{"n_head": 5, "attn_scale": 0.125, "init_std_qkv": 0.0365, "optimizer": "adamw", "warmup_steps": 441, "seq_len": 1024, "train_tokens": 360700000, "dataset": "wikipedia_en"}
MLP neurons of a small language model. Each row is named by its layer, matrix (gate and up: input weights) and neuron, and shows model dimensions 256-319. Each number is 200 + 40 x the weight over its row's rms, rounded and kept within 0 to 999. A neuron's up and down rows have the sign that makes its largest values positive.
A block is one neuron, or neurons of one layer that tend to fire together. After each block is what it responds to, as a language model described it from the Wikipedia text at the highest values.

L2.gate99,158,202,238,264,172,203,190,170,222,212,197,197,198,209,229,195,246,209,124,183,215,185,155,240,145,100,154,196,215,194,144,219,159,235,174,196,278,226,274,219,235,252,284,203,256,180,186,190,227,217,210,204,168,193,159,130,209,224,205,130,205,137,191,209
L2.up99,153,182,256,209,281,255,141,181,171,224,211,183,222,204,211,247,109,261,181,138,201,139,234,265,183,225,147,207,213,219,158,215,190,207,204,164,238,229,175,188,203,130,211,207,134,168,246,180,198,146,196,236,228,180,210,226,278,249,174,175,231,147,130,192
L2.gate268,122,143,157,105,257,161,182,182,189,200,139,172,145,222,168,225,225,238,209,190,234,223,160,117,202,232,211,205,192,192,131,222,258,237,207,177,125,169,153,240,162,223,263,279,180,198,261,150,287,246,153,129,266,242,285,223,189,203,251,104,131,181,184,223
L2.up268,186,204,225,141,219,208,187,193,151,190,216,225,166,265,251,248,136,259,187,215,221,123,153,216,221,184,174,249,145,135,211,122,187,221,213,157,278,204,114,195,196,179,201,225,240,111,140,185,227,130,195,172,252,222,188,163,239,179,217,221,202,235,210,213
L2.gate446,176,159,231,192,163,219,226,215,193,200,255,256,153,188,160,248,207,190,209,209,194,239,163,164,249,199,197,202,129,264,159,239,208,294,187,214,139,264,171,191,200,176,250,278,198,132,215,178,258,194,180,141,215,256,165,129,226,205,157,137,186,187,163,179
L2.up446,195,174,210,159,157,269,131,137,126,135,312,134,195,246,234,202,224,284,115,192,195,183,254,265,238,221,232,230,167,121,202,258,129,246,178,136,214,252,199,210,139,178,216,210,171,216,188,110,174,203,310,223,203,178,191,199,209,184,203,168,173,244,168,208
L2.gate759,109,101,192,245,198,182,207,192,266,225,242,170,146,243,113,252,234,222,195,192,222,191,170,259,228,246,227,298,172,261,194,190,196,253,172,81,210,181,242,192,164,182,242,231,215,159,240,168,222,230,140,140,219,261,147,182,206,191,178,180,221,236,224,182
L2.up759,175,169,235,216,144,232,173,225,173,166,266,168,210,155,256,228,129,225,208,182,141,177,260,211,260,201,220,173,177,187,229,141,125,238,217,151,214,136,183,165,201,242,179,181,204,239,250,145,164,251,198,209,173,195,261,261,244,209,190,181,193,195,172,201
Responds to: Fires on the infinitival "to" after verbs or nouns of intent, obligation or ability, e.g. "planning to", "forced to", "intention to"; weakly on adverbs like "later", "longer".

L5.gate35,136,227,229,239,175,150,117,167,245,161,137,241,215,265,291,188,185,164,201,209,181,248,233,239,194,238,207,219,260,308,215,270,128,223,177,204,179,206,274,263,125,231,158,200,179,169,196,212,207,212,210,185,226,267,219,193,160,221,286,301,212,266,229,183
L5.up35,198,229,235,255,208,251,199,215,266,145,185,259,147,199,221,157,191,175,222,155,202,212,203,243,233,162,207,170,213,299,160,207,152,190,168,192,170,224,181,150,204,232,137,151,152,234,169,243,269,141,277,290,166,265,228,166,156,207,188,185,272,191,285,234
L5.gate61,163,190,298,191,185,160,255,182,215,206,276,230,227,222,254,216,202,274,218,186,165,216,172,240,269,174,141,144,180,159,225,298,152,127,220,157,230,244,244,173,136,271,223,208,159,208,258,172,246,120,217,209,163,240,269,172,183,219,210,211,219,175,184,242
L5.up61,124,142,231,276,194,212,159,161,185,161,148,207,192,196,190,182,212,170,234,190,223,274,102,199,185,213,184,204,175,233,153,147,288,171,253,194,227,211,164,193,224,176,218,198,183,195,156,171,152,208,203,193,251,98,185,153,232,234,185,341,191,229,241,195
L5.gate113,192,149,222,250,202,178,198,182,183,283,221,186,161,230,156,225,165,216,231,175,169,124,245,209,181,157,229,128,190,242,200,182,226,277,121,152,209,214,90,205,170,170,149,248,234,145,225,155,204,113,170,195,144,183,206,191,100,169,224,170,189,291,179,196
L5.up113,214,187,208,204,256,198,242,223,205,202,168,240,204,177,200,165,235,193,226,155,199,220,204,188,198,161,198,228,55,184,183,236,120,198,186,135,203,263,217,137,144,168,238,222,151,225,151,179,199,187,243,177,202,184,266,213,174,256,132,202,258,215,229,256
L5.gate160,185,205,201,207,233,127,230,235,239,242,186,188,187,196,201,239,160,201,146,120,205,196,213,266,215,221,186,168,222,212,157,242,232,295,217,121,165,300,262,187,169,197,177,193,208,227,189,260,173,252,270,218,283,181,192,210,232,189,210,179,206,215,283,198
L5.up160,292,232,256,256,196,199,189,228,236,227,251,121,213,244,224,182,215,263,194,135,159,194,187,206,280,185,247,209,218,228,219,243,278,202,162,136,169,280,244,206,150,211,203,184,266,222,235,189,149,179,249,254,268,180,207,186,248,180,261,190,219,176,246,195
L5.gate165,76,176,218,182,147,263,174,263,180,226,183,174,203,243,207,230,195,174,171,166,223,258,216,179,226,217,217,188,262,119,176,197,191,279,230,200,141,162,185,186,194,246,147,159,168,216,125,190,162,127,159,280,235,183,158,194,177,256,172,226,205,213,212,230
L5.up165,234,231,173,177,173,132,250,204,136,194,240,195,167,186,245,220,243,187,177,220,165,185,166,193,228,128,187,169,242,223,145,227,262,204,144,191,180,188,213,214,246,159,223,169,257,306,138,174,254,203,226,242,133,190,244,238,236,258,237,211,201,280,206,247
L5.gate286,187,167,210,216,101,83,218,205,205,179,239,198,196,248,237,190,191,238,186,184,240,279,158,166,192,199,117,135,148,131,218,253,230,175,162,258,182,245,139,177,179,155,195,203,230,166,162,180,252,161,170,198,185,157,179,207,212,256,116,258,180,237,211,231
L5.up286,155,183,196,212,168,187,245,201,137,180,220,143,174,263,202,229,152,260,130,228,153,227,192,187,236,217,190,123,231,231,223,193,222,167,207,183,198,241,158,131,216,173,158,233,173,199,171,130,150,166,156,218,177,318,243,176,162,148,162,243,207,235,143,217
L5.gate290,174,190,218,210,213,140,203,165,202,224,174,199,177,249,180,153,169,224,166,162,199,201,195,271,239,159,238,132,320,240,204,200,200,183,184,108,131,199,164,180,203,215,110,261,196,194,199,205,176,128,197,168,180,313,216,235,143,142,230,208,218,194,268,142
L5.up290,231,223,228,223,193,143,154,167,179,220,190,197,227,207,234,182,255,194,240,219,143,235,175,184,202,140,185,85,270,196,182,216,183,229,138,193,132,292,190,224,161,196,205,206,198,194,162,228,193,217,207,222,189,236,204,178,230,213,191,174,207,249,264,212
L5.gate314,211,233,245,189,172,224,160,166,199,223,191,199,180,177,222,232,235,133,243,252,163,258,170,192,218,208,206,110,193,189,170,248,150,193,118,203,181,346,194,210,227,142,183,175,196,161,161,177,245,248,200,304,140,165,240,188,245,171,225,184,260,278,224,118
L5.up314,169,229,208,207,136,226,172,219,138,273,130,207,226,154,193,121,205,146,196,191,189,189,175,159,139,208,206,155,206,161,203,253,171,232,231,193,152,181,196,190,250,205,156,204,236,245,163,170,242,193,222,147,210,198,274,177,189,136,169,195,312,259,229,135
L5.gate348,180,179,185,241,172,179,232,210,172,215,183,179,171,280,161,213,198,169,275,220,203,212,173,209,191,144,234,134,204,241,195,226,234,218,202,104,170,231,179,154,188,269,223,252,249,140,150,144,246,241,223,175,212,175,219,178,175,225,222,190,253,248,263,208
L5.up348,150,178,139,201,212,203,246,170,126,192,149,202,149,264,204,105,205,267,175,150,223,166,196,249,207,197,260,99,206,206,184,205,207,193,298,83,149,163,252,184,169,239,99,258,200,249,157,147,130,142,254,222,137,241,222,196,163,207,245,258,251,176,256,181
L5.gate358,121,251,243,241,191,173,179,234,284,190,210,183,166,214,245,249,169,179,226,204,170,223,192,224,216,177,243,183,189,263,137,239,205,257,205,168,129,260,183,165,205,257,166,140,194,202,189,193,243,180,176,206,183,195,190,135,176,256,214,187,278,275,262,193
L5.up358,189,198,231,159,264,213,169,168,208,248,169,215,206,191,183,227,193,175,164,194,137,205,140,265,209,142,177,159,185,187,223,265,214,221,218,229,195,202,224,144,117,202,152,251,154,266,129,200,183,169,177,234,123,207,243,185,127,213,249,197,175,203,284,227
L5.gate458,183,220,183,168,156,137,299,246,203,212,225,209,146,254,267,241,191,216,258,209,198,229,228,169,238,207,202,146,130,298,210,213,189,184,99,199,175,265,209,191,210,194,194,225,207,161,124,196,327,267,186,135,145,206,214,166,209,201,184,264,243,197,231,195
L5.up458,157,155,247,209,258,167,108,172,168,160,192,204,203,183,219,184,261,298,224,172,147,201,189,175,200,279,201,204,256,276,144,193,134,201,222,228,96,238,229,205,193,226,195,235,170,175,179,255,247,223,247,198,143,197,235,166,222,276,135,202,268,151,257,185
L5.gate494,131,203,177,255,182,182,159,135,279,142,169,178,136,219,141,235,154,208,223,159,242,255,159,192,235,131,100,167,190,243,153,249,172,187,264,257,206,186,151,220,152,142,274,197,253,152,223,165,182,194,160,237,209,198,121,196,159,208,226,195,220,207,233,265
L5.up494,175,136,199,263,227,261,239,101,200,190,194,204,183,212,94,195,195,195,210,201,270,169,182,234,213,215,182,287,242,254,152,233,209,134,216,225,191,223,236,252,175,179,127,170,120,125,179,255,181,249,148,271,154,169,175,210,201,237,204,92,188,218,196,208
L5.gate495,156,248,306,285,142,233,197,200,252,169,171,200,278,290,202,228,178,194,237,231,241,198,198,263,251,194,232,134,150,144,263,216,225,218,209,136,197,203,165,155,145,187,233,263,249,162,191,158,169,224,201,142,147,154,223,177,143,196,192,218,187,136,233,154
L5.up495,186,200,209,240,274,272,177,195,242,163,226,185,243,211,198,172,175,175,232,174,219,224,206,161,184,213,242,260,185,193,243,222,218,254,212,185,198,242,149,184,208,153,279,167,160,181,156,192,222,221,239,231,198,207,199,205,191,203,184,164,221,169,237,218
L5.gate711,182,182,186,320,185,193,197,158,245,217,241,205,226,243,232,256,149,193,196,237,198,226,219,277,241,196,226,171,168,265,215,241,173,252,182,135,136,212,199,170,167,222,171,246,237,217,225,186,263,170,242,189,196,218,247,187,198,167,220,197,240,163,286,148
L5.up711,212,173,223,198,224,162,173,104,250,175,204,115,203,229,271,231,173,211,235,196,219,258,156,236,218,165,178,75,175,175,213,332,215,267,195,132,149,234,197,198,217,274,182,192,176,240,206,160,213,189,233,190,162,202,156,156,167,291,243,221,226,176,289,194
L5.gate727,221,204,183,199,217,211,288,172,251,204,210,109,263,220,180,211,217,233,212,152,232,273,214,188,220,198,207,191,182,238,223,164,215,270,116,134,168,228,180,223,203,252,209,185,189,152,134,119,233,240,272,118,191,183,227,220,133,239,172,184,220,161,186,158
L5.up727,213,220,141,194,176,194,163,221,188,157,204,216,202,266,184,245,142,216,198,229,192,156,163,248,216,228,190,202,231,268,181,199,299,225,193,137,181,250,193,220,142,276,233,176,212,236,171,168,203,223,196,215,142,222,198,197,169,145,180,213,277,165,232,238
L5.gate816,181,257,252,192,227,198,221,168,222,152,207,143,164,233,207,190,153,149,215,151,169,210,180,213,252,256,165,219,183,219,150,214,190,266,195,205,189,204,202,227,157,207,275,238,201,129,176,193,317,194,196,191,169,217,154,163,192,216,162,181,264,254,217,235
L5.up816,200,163,211,181,206,216,144,172,167,175,242,210,160,259,164,222,217,210,231,193,183,223,186,238,220,211,246,173,214,209,230,194,201,194,197,148,173,188,255,124,205,247,201,218,267,226,176,182,224,157,219,151,212,240,167,211,247,135,125,154,225,231,168,201
Responds to: Line-break tokens right after a sentence-final period or a == heading == line in Wikipedia articles, e.g. after "the tower has internal stairs." or "= Nittele Tower =".

L6.gate193,101,244,255,172,224,244,183,231,202,212,224,238,179,242,230,246,153,221,222,188,235,269,173,189,172,182,199,198,215,213,220,254,193,279,200,156,166,216,181,150,177,140,227,204,170,203,146,236,229,109,237,208,178,227,171,225,149,205,201,158,164,254,284,251
L6.up193,240,140,189,218,182,171,150,269,228,170,222,175,265,124,193,238,168,248,240,182,191,204,193,204,214,196,138,198,173,204,167,235,193,240,168,255,113,215,209,271,194,199,137,198,192,214,212,258,221,200,199,188,190,117,257,164,175,262,181,194,232,195,257,219
Responds to: Line breaks ending a paragraph, list item or "= Title =" heading in Wikipedia text, usually right after a sentence-final period, also table-row ends.

L5.gate45,242,175,212,255,204,182,214,253,101,243,187,220,210,228,236,223,220,161,176,260,217,203,209,127,174,157,171,208,227,253,133,227,264,259,208,168,201,218,183,211,148,169,206,163,143,200,214,219,218,167,227,149,247,214,208,164,193,202,164,176,175,180,221,189
L5.up45,257,115,186,128,221,185,292,192,188,199,263,260,212,219,255,206,181,165,141,204,251,160,250,163,238,212,213,209,192,235,240,207,216,234,121,175,143,186,205,249,164,178,176,224,164,210,177,225,217,110,200,337,197,199,266,143,145,121,225,162,143,171,173,254
L5.gate53,191,211,326,245,175,221,195,188,173,204,268,229,165,164,168,186,195,171,192,269,257,189,185,202,210,186,241,225,161,265,177,277,127,245,184,213,186,190,201,163,162,270,189,274,230,260,229,170,252,160,138,226,274,178,211,249,185,205,190,210,274,229,197,245
L5.up53,235,186,212,229,264,165,217,235,207,247,236,212,200,148,186,233,162,216,208,141,179,189,167,212,194,176,243,205,221,179,230,219,191,197,215,198,195,215,89,188,234,157,161,185,243,292,203,214,229,116,110,157,188,212,86,272,194,274,185,245,115,155,213,209
L5.gate168,142,149,154,192,186,247,179,229,224,246,140,151,150,267,274,186,170,222,204,219,181,197,142,237,171,205,211,171,180,211,240,220,164,187,164,232,171,191,128,214,197,217,223,244,189,213,225,207,203,205,186,156,171,219,210,251,167,188,229,214,222,331,172,145
L5.up168,211,211,186,172,138,194,276,229,191,177,185,193,112,149,221,177,220,202,179,217,190,148,152,168,333,244,247,165,131,233,173,243,209,203,247,136,151,203,215,207,152,209,188,191,272,220,186,219,137,215,208,260,148,144,205,204,271,163,243,242,221,269,233,171
L5.gate174,165,202,163,170,224,136,166,227,184,194,261,172,231,262,249,168,202,227,138,182,269,182,188,237,242,201,247,180,175,135,175,231,238,224,185,149,148,236,248,162,208,277,255,193,164,173,177,174,171,215,174,168,194,233,197,168,228,212,163,156,108,203,203,260
L5.up174,176,264,191,207,175,174,188,168,155,204,122,201,166,197,214,225,263,158,167,161,240,197,144,216,232,229,151,239,194,168,241,217,206,186,180,256,298,165,220,277,165,218,175,229,235,245,221,180,145,192,171,211,201,106,238,275,220,221,197,177,166,235,177,190
L5.gate183,232,220,149,201,168,141,215,248,202,249,177,198,230,178,199,236,239,207,201,215,176,182,210,168,187,258,127,139,185,166,148,203,176,235,112,198,176,240,212,206,292,223,273,223,187,231,159,157,227,224,179,253,160,186,161,206,149,161,183,196,257,200,189,240
L5.up183,302,149,187,241,187,214,219,231,166,176,216,212,219,150,147,209,238,169,222,201,199,176,216,136,207,172,147,139,237,142,190,288,223,172,223,254,193,194,110,241,185,227,161,186,230,213,202,124,183,193,190,327,172,232,169,194,184,162,213,210,189,210,210,198
L5.gate211,139,185,186,233,198,256,144,258,205,210,126,268,155,248,198,216,172,175,158,193,198,254,183,136,208,194,179,196,147,211,273,223,282,180,200,183,153,200,163,245,197,146,174,245,225,192,201,240,182,254,241,197,284,199,220,239,148,264,170,121,192,249,254,199
L5.up211,146,252,204,260,152,223,189,170,272,134,157,192,200,203,174,183,197,155,240,231,222,245,270,261,266,203,172,259,202,140,152,208,260,145,237,165,205,185,138,222,169,180,229,163,197,185,230,190,143,203,200,174,176,254,230,258,149,163,233,141,216,164,273,242
L5.gate219,204,192,237,252,178,217,172,178,243,133,241,217,165,229,187,208,232,223,190,177,199,200,244,195,220,207,228,224,194,191,153,194,215,214,128,200,157,213,179,162,203,178,264,143,161,280,173,174,230,172,169,190,231,144,186,234,157,142,257,170,156,162,185,229
L5.up219,212,176,202,253,226,238,148,110,284,184,106,181,291,128,182,201,190,237,204,141,192,170,184,199,234,186,211,163,292,110,204,184,139,170,207,292,216,149,242,189,128,257,235,173,211,189,201,224,191,257,176,182,217,168,232,282,175,168,172,203,132,223,226,182
L5.gate261,248,279,225,207,120,90,216,182,231,280,213,199,244,192,214,247,194,177,221,258,221,210,170,178,244,222,185,231,305,232,181,196,222,185,205,201,170,237,120,173,126,149,149,213,202,226,181,204,287,185,109,214,257,170,236,211,195,150,150,136,200,275,195,217
L5.up261,253,215,164,138,176,232,153,202,232,159,202,188,239,218,200,215,211,222,183,263,174,201,182,180,201,223,186,214,249,179,129,193,179,194,195,246,190,176,186,169,167,137,69,214,162,200,269,177,254,173,204,245,179,206,232,238,163,213,168,130,186,187,120,238
L5.gate305,236,193,163,209,231,161,202,185,180,201,194,191,221,195,209,222,184,243,210,175,214,156,205,230,202,104,233,139,184,186,217,160,185,250,187,171,214,215,204,172,179,255,187,218,164,221,244,210,231,236,165,181,167,143,224,218,157,199,274,167,222,266,189,208
L5.up305,178,265,280,248,174,209,221,249,196,184,181,179,179,235,156,192,285,186,224,185,270,131,237,177,180,152,244,175,158,194,216,254,117,192,203,197,100,170,245,131,197,248,238,174,247,255,144,253,216,250,151,177,204,164,185,240,200,246,202,155,250,199,217,201
L5.gate359,203,155,185,152,141,58,200,215,201,212,224,192,209,256,267,326,226,137,165,134,200,177,140,210,119,227,112,174,229,226,223,168,242,204,168,224,166,207,217,170,199,175,164,241,189,229,182,233,267,217,170,204,148,167,136,194,161,203,196,210,150,262,239,182
L5.up359,229,215,175,180,177,172,248,156,177,291,242,238,190,257,279,221,210,181,82,228,239,225,102,179,168,194,159,204,227,162,165,146,217,166,260,178,155,184,213,242,240,196,84,253,194,202,173,233,216,230,164,183,216,164,149,199,234,136,218,185,190,213,163,209
L5.gate436,203,262,199,251,267,237,158,253,266,90,118,227,202,141,259,251,228,254,205,204,181,220,247,227,203,177,115,219,173,176,171,192,215,189,224,159,149,267,161,180,155,193,273,211,207,169,212,209,207,193,199,220,165,239,223,194,164,270,170,291,212,258,157,189
L5.up436,188,203,185,151,200,187,140,176,140,157,149,207,195,203,227,208,171,181,241,175,221,292,218,137,124,198,170,193,248,254,106,229,201,168,131,222,189,188,229,262,270,139,159,163,183,196,143,298,162,286,157,213,183,122,196,221,229,166,215,233,258,197,220,202
L5.gate560,213,293,237,218,158,166,278,187,143,284,182,211,191,147,220,213,222,242,214,243,220,110,197,188,210,230,229,217,182,155,185,221,210,137,220,158,170,240,224,208,201,182,163,181,228,249,202,214,282,163,192,246,210,210,226,210,167,177,237,236,253,250,194,208
L5.up560,200,176,255,199,214,245,206,216,209,139,247,213,152,267,170,172,234,184,175,226,156,188,199,163,144,262,224,206,256,273,188,175,197,292,212,157,231,223,191,278,162,263,153,174,222,176,224,140,212,279,220,235,188,280,241,260,179,241,242,188,211,160,137,293
L5.gate598,282,159,187,231,152,140,262,254,182,161,217,164,163,283,331,198,231,207,198,195,280,193,172,214,263,298,152,177,183,223,216,200,157,177,106,194,135,290,190,125,192,179,183,216,218,132,125,214,242,188,162,254,240,180,196,159,184,172,154,223,194,213,172,225
L5.up598,221,173,150,211,251,218,111,222,198,188,228,172,160,192,204,119,215,149,153,212,215,191,153,163,180,222,97,263,244,143,143,135,197,232,209,167,144,197,187,209,229,217,225,153,258,216,224,162,155,188,140,205,209,148,226,198,178,221,156,222,148,212,123,211
L5.gate600,263,167,326,244,184,212,155,194,175,215,188,193,116,210,201,163,291,258,195,162,191,187,217,162,214,185,191,159,234,262,152,179,207,171,264,180,194,216,202,178,204,210,193,166,226,187,240,263,235,226,225,252,259,167,229,193,216,202,154,178,156,217,109,138
L5.up600,216,102,212,214,258,161,235,206,144,216,245,126,155,264,173,220,169,191,129,253,192,233,200,297,202,216,176,152,231,174,164,197,289,180,200,220,200,161,217,221,208,292,125,204,163,177,230,271,226,142,194,247,274,159,124,180,182,193,223,259,182,254,172,204
L5.gate669,169,196,208,229,224,213,230,230,213,229,205,220,213,147,220,240,185,181,195,264,219,224,238,171,192,166,128,177,206,133,250,252,228,274,170,190,245,257,145,252,201,229,241,138,242,182,208,170,259,204,146,259,153,210,194,191,169,196,252,237,154,215,229,214
L5.up669,179,133,171,61,211,194,273,230,149,192,224,248,154,183,201,189,175,120,145,253,253,186,187,193,174,159,145,113,204,183,208,238,206,274,189,202,144,185,222,222,208,227,160,148,218,251,275,161,220,188,180,185,203,132,261,223,119,228,240,172,211,210,198,196
L5.gate805,168,264,167,230,242,83,202,255,157,187,203,212,145,290,205,195,236,170,221,266,179,186,196,132,110,246,169,228,245,126,125,175,180,131,187,245,183,225,247,222,242,189,237,103,278,222,181,151,211,243,163,248,271,118,222,226,228,199,173,245,157,201,193,197
L5.up805,221,219,272,235,79,167,236,164,251,132,229,205,165,236,270,222,156,245,177,142,131,293,207,209,180,228,244,192,184,192,194,219,193,199,189,170,233,194,198,185,181,227,194,171,215,273,169,250,123,120,141,242,144,235,203,179,234,237,227,215,222,162,170,151
Responds to: The first word after a completed name or noun-phrase subject, strongest for was/is following the birth–death dates in biography openings; also to, on, as after names (guiding the club to, Doncaster on).

L6.gate278,173,195,164,246,166,188,224,221,234,212,254,185,154,224,225,265,167,187,220,173,140,330,244,211,156,166,172,189,199,219,273,165,222,212,171,167,120,184,216,252,189,226,230,231,197,248,165,162,223,238,135,209,196,158,155,237,175,221,168,258,232,260,247,183
L6.up278,198,147,272,224,246,201,220,200,224,223,147,202,150,199,198,255,192,238,227,140,180,225,214,209,187,165,210,108,173,147,232,232,234,287,217,247,122,146,256,181,168,192,185,147,253,235,277,174,219,143,158,180,194,106,186,250,185,206,165,251,183,224,198,158
Responds to: The main verb was/is/were/are right after the subject of a paragraph's first sentence, especially Wikipedia lead lines ("HMS Saturn was a"); also "==" opening section headings.

L2.gate482,185,235,175,205,232,143,235,175,223,212,191,242,209,224,225,220,215,202,208,178,222,234,140,170,215,237,174,159,248,155,225,183,189,158,200,126,194,257,276,205,173,197,163,217,167,170,178,213,264,221,239,183,232,260,159,227,199,139,213,173,188,215,262,188
L2.up482,195,210,225,171,177,214,133,204,194,207,190,230,200,145,225,185,143,166,215,159,155,200,269,219,204,77,198,227,228,174,220,216,142,199,138,199,189,222,201,274,227,230,206,165,225,275,235,225,149,179,161,182,238,223,173,195,142,223,252,181,227,202,223,148
L2.gate503,140,204,155,189,200,190,137,252,259,217,175,267,164,213,220,228,196,196,266,172,189,229,87,245,229,161,206,200,209,169,239,215,164,256,167,235,173,282,229,131,204,234,175,224,190,223,197,179,263,237,177,159,210,218,183,189,189,229,193,189,186,209,198,164
L2.up503,173,205,205,179,218,154,122,237,206,211,154,191,208,178,251,177,232,196,192,218,117,169,186,227,214,223,228,216,185,227,232,136,125,199,213,246,177,175,238,230,113,215,206,240,126,204,217,226,245,233,197,191,192,182,182,169,194,250,237,169,231,204,187,199
L2.gate528,163,200,136,218,189,119,206,258,195,300,133,206,172,176,184,182,239,186,229,186,189,176,174,229,204,173,248,156,194,189,285,147,176,215,214,245,174,265,253,242,142,167,178,284,191,218,172,213,202,211,222,242,183,255,268,202,130,269,222,134,244,130,209,186
L2.up528,185,132,189,193,193,193,178,184,226,179,218,167,147,253,128,214,180,180,152,163,278,197,156,207,239,258,218,160,162,224,166,152,175,173,164,163,202,234,201,162,200,188,247,276,217,221,154,90,192,181,192,216,210,135,208,197,159,263,238,219,225,225,219,168
L2.gate536,195,195,194,224,236,149,174,242,251,198,211,175,283,142,184,219,166,219,285,191,166,152,155,239,229,193,206,191,225,193,203,261,222,199,118,240,181,272,226,234,177,146,214,260,237,282,101,222,202,285,151,200,203,210,242,194,268,187,200,203,180,179,211,264
L2.up536,118,173,205,167,233,264,104,167,284,261,210,190,224,177,148,120,211,212,188,158,161,175,154,245,273,164,233,192,317,180,148,198,172,188,208,207,159,166,160,203,140,224,178,195,172,274,154,224,165,190,195,251,171,191,201,158,139,189,288,155,270,201,270,252
Responds to: Closing == or === marks that end Wikipedia section headings such as Early life, Biography, Design, just before the line break; occasionally a heading's last word.